{"n_kv_head": 4, "d_mlp": 2048, "activation": "relu", "attn_scale": 0.0884, "init_std_o": 0.0034, "lr": 0.000706, "weight_decay": 0.13, "grad_clip": 1.0}
MLP neurons of a small language model. Each row is named by its layer, matrix (up: input weights; down: output weights) and neuron, and shows model dimensions 389-484. Each number is 500 + 25 x the weight over its row's rms, rounded and kept within 0 to 999. Numbers have three digits each.
Before each neuron's rows is what it responds to, as a language model described it from the Wikipedia text at the highest values.

Description: The first "=" of a wiki section heading at the start of a line after a paragraph break, as in ==Plot==, ==Cast==, ==History==.
L5.up850:529485483520492499520472486530493493553507496524498541521513527503548498463543532487504516471492534530515521502458478458409487501503457502535497479507465467464477496483549500506501487495498506523503521492498495471504513505499508518519498511485497510509450505494495493505501517481512515490
L5.down850:505472456529500540479492486529435509480520528498463503476514524482534475460508506496495511475468533464519518485471470519432473475512484536504514521437488525514502454509520522536510510473480518497560489539515451480514514513501495509502449512500524512496439489490510465501515485498489511513

Description: First tokens of structural wiki lines: section headings, paragraph breaks, and table-row or infobox cells such as years (2005), Career, Awards.
L6.up1951:488517509500515540543481490466506501524494484459563463528465524498474521481520550542538452552520543483503505497486493497521501482479505461490497482454487506477507524510510474535507525496508472501482470540499516537524500523493518528508524514462521543490479561521502518524504508527474501470
L6.down1951:484514520488514515519460497493509514463506480504497529497507508475502521468482465464527481499499481500486522481509530520499514463529514495532526495428513506532516494528508531550491484454537539490483519524480523503545535558519545528469529543578510498472506529504472529518525509513482514493

Description: Pipe separators in wiki tables, mostly the final one closing a row of empty cells before a line break (election results, football stats), and pipes after a year cell in filmography rows.
L2.up82:487500515507513504481487510534470490504504545521496530509440481509514483485475484506485569457531501524505529520513526531514496509535493466567487462513487503475467455420452493474515479508491450519461511509542535481507513481512516498512518493488499514518493492493512509532495482503472487478
L2.down82:461496488521550484494568481504486517484495511533533568486536502477522457469448492496478450510484481457479492534491514524491483532484543517490535498525496469476516516520465508462499491484513486549526487498472535505500488513481523526493492493531494547501499499454465527521508516509528530498

Description: The first word of a new table, note or section line after a heading or table in sports, election and statistics articles, e.g. Pos, Rank, Note, December.
L5.up1494:504540449495495531524489493454486448523514527472510507509478522512511520515502516466527499461520494497490500503495473530489470507512553492517481496536514496529521518460477483494499458523532444499515497550485501498511496499535537503530478521468489525491487523520551512497472513536481499481
L5.down1494:545509537437508507479479444512487486527476480460494479505490480483496522439513487484542519491464516529490492504508527474528518496497503515462499513458483504489522483513524507471484537484481477480496523496508534500487555506511517524486485468494520523498502512476498478506521536526463494482

Description: Pipe characters that separate cells in Wikipedia-style markdown tables, mostly the final column or row-ending pipe in stats, chart and discography rows.
L5.up1482:525464531498515480478523461547476511485497504493473484536514499537481471488507508514507503492458497507526493486526546547537469505523504503488520515495500487511464485476470505466496454497520501506518571516494508464517536506487533515504502502522544495493482482473467498533505509494490524534
L5.down1482:507494487502484481487505516536484502462498529548469511501540506499477449466492448486488524450477533555487528460472523545526493505474499537520512504533459491522509471479518495505540525536501507509457454445518476530493461467480486496527470465515492570510482485477466512495525480483470476481

Description: First token right after a section heading marker or open parenthesis, mostly years or year prefixes like "19" in "1950", "=== 2016 ===", "(1906–".
L2.up421:498430504518502527482496469514503514510543517479510532474437517507449493495469492504524494489550500519503554491463454450496505500490507471483508513519502529542495471544537555511524538507526495497495489506515552501488507499523480504532473465493512495527485535521484483499537495551482502480
L2.down421:457527468520488520521476476530493483509524492482491502506493500501456455481441496498493449506505511512502492491443487544515514488458506476508475488470469486471472506529517524520500581497501488513466512513525487521530512505517489499472508522456527531534502425508510476541535526519463493528

Description: Fires on short word-piece fragments inside longer words, such as nego-ti-ate, Sul-ta-n, ne-ph-ew, and on line-initial "=" of section headings.
L6.up790:543490524500519537515475474521501458510536507500497497491481501502493532450522501492474495491505466447508466501500485464449483501489472487535519471482462520519503481492526486546505501512471511541511503502508496541481511508532495537529531501514485482503495443544505489498484495450494531487
L6.down790:519478498488525487494484541485489512481448496505476462474511519489513541550515534504486478459522498483483492491482478471514547472527550466519508495491527503511534492486523524498470487486485451525489499494511502467491522499472528471553495507472511492475501504526489517433508489509539548486

Description: Tokens opening a new section or paragraph after a blank line, mostly the = of == Heading == markers, plus According, Following, Writing, Synonyms.
L2.up357:511513530519517554511497509490488466496528522515520531472418501486491551482477580478529513505502507500527523519474461444453501478515532475509480511488515528445467535479484490528521494498443528488473466509478499483471501468477521508524544519503500501508514546518509467512522527515507500509
L2.down357:420529484507492511533498482475486484506486518456487510478493521519548521485524507466491464549508479457492513481547475488462494453482500466512472501466502516546474492517496512513511480513491516534517516557509497464509507509535466525444481506506479522490497519498510480490507466527500497483

Description: The final | that closes a wikitable row, mostly in header rows (Notes |, Ref. |, Result |) or after the last cell before a line break.
L6.up350:534465528540554467511490483487431537481479478504484493526489474504486475487468464511506498478465514519524496463490539556554481507490483523481527446543512543452510473474525532492509518490497473524512524502494449492513493476477541524514459530519521498510480481452505547521526481492496484496
L6.down350:524473488489542503494508492486483487524515495511457516443510544492446515516496523477490481484498507509503455499515465554455505495492516505511495550518505511518513477495534487472533522433548516469498447507549500509495500542478505491538462505543482497503525538493530506508510486470479512501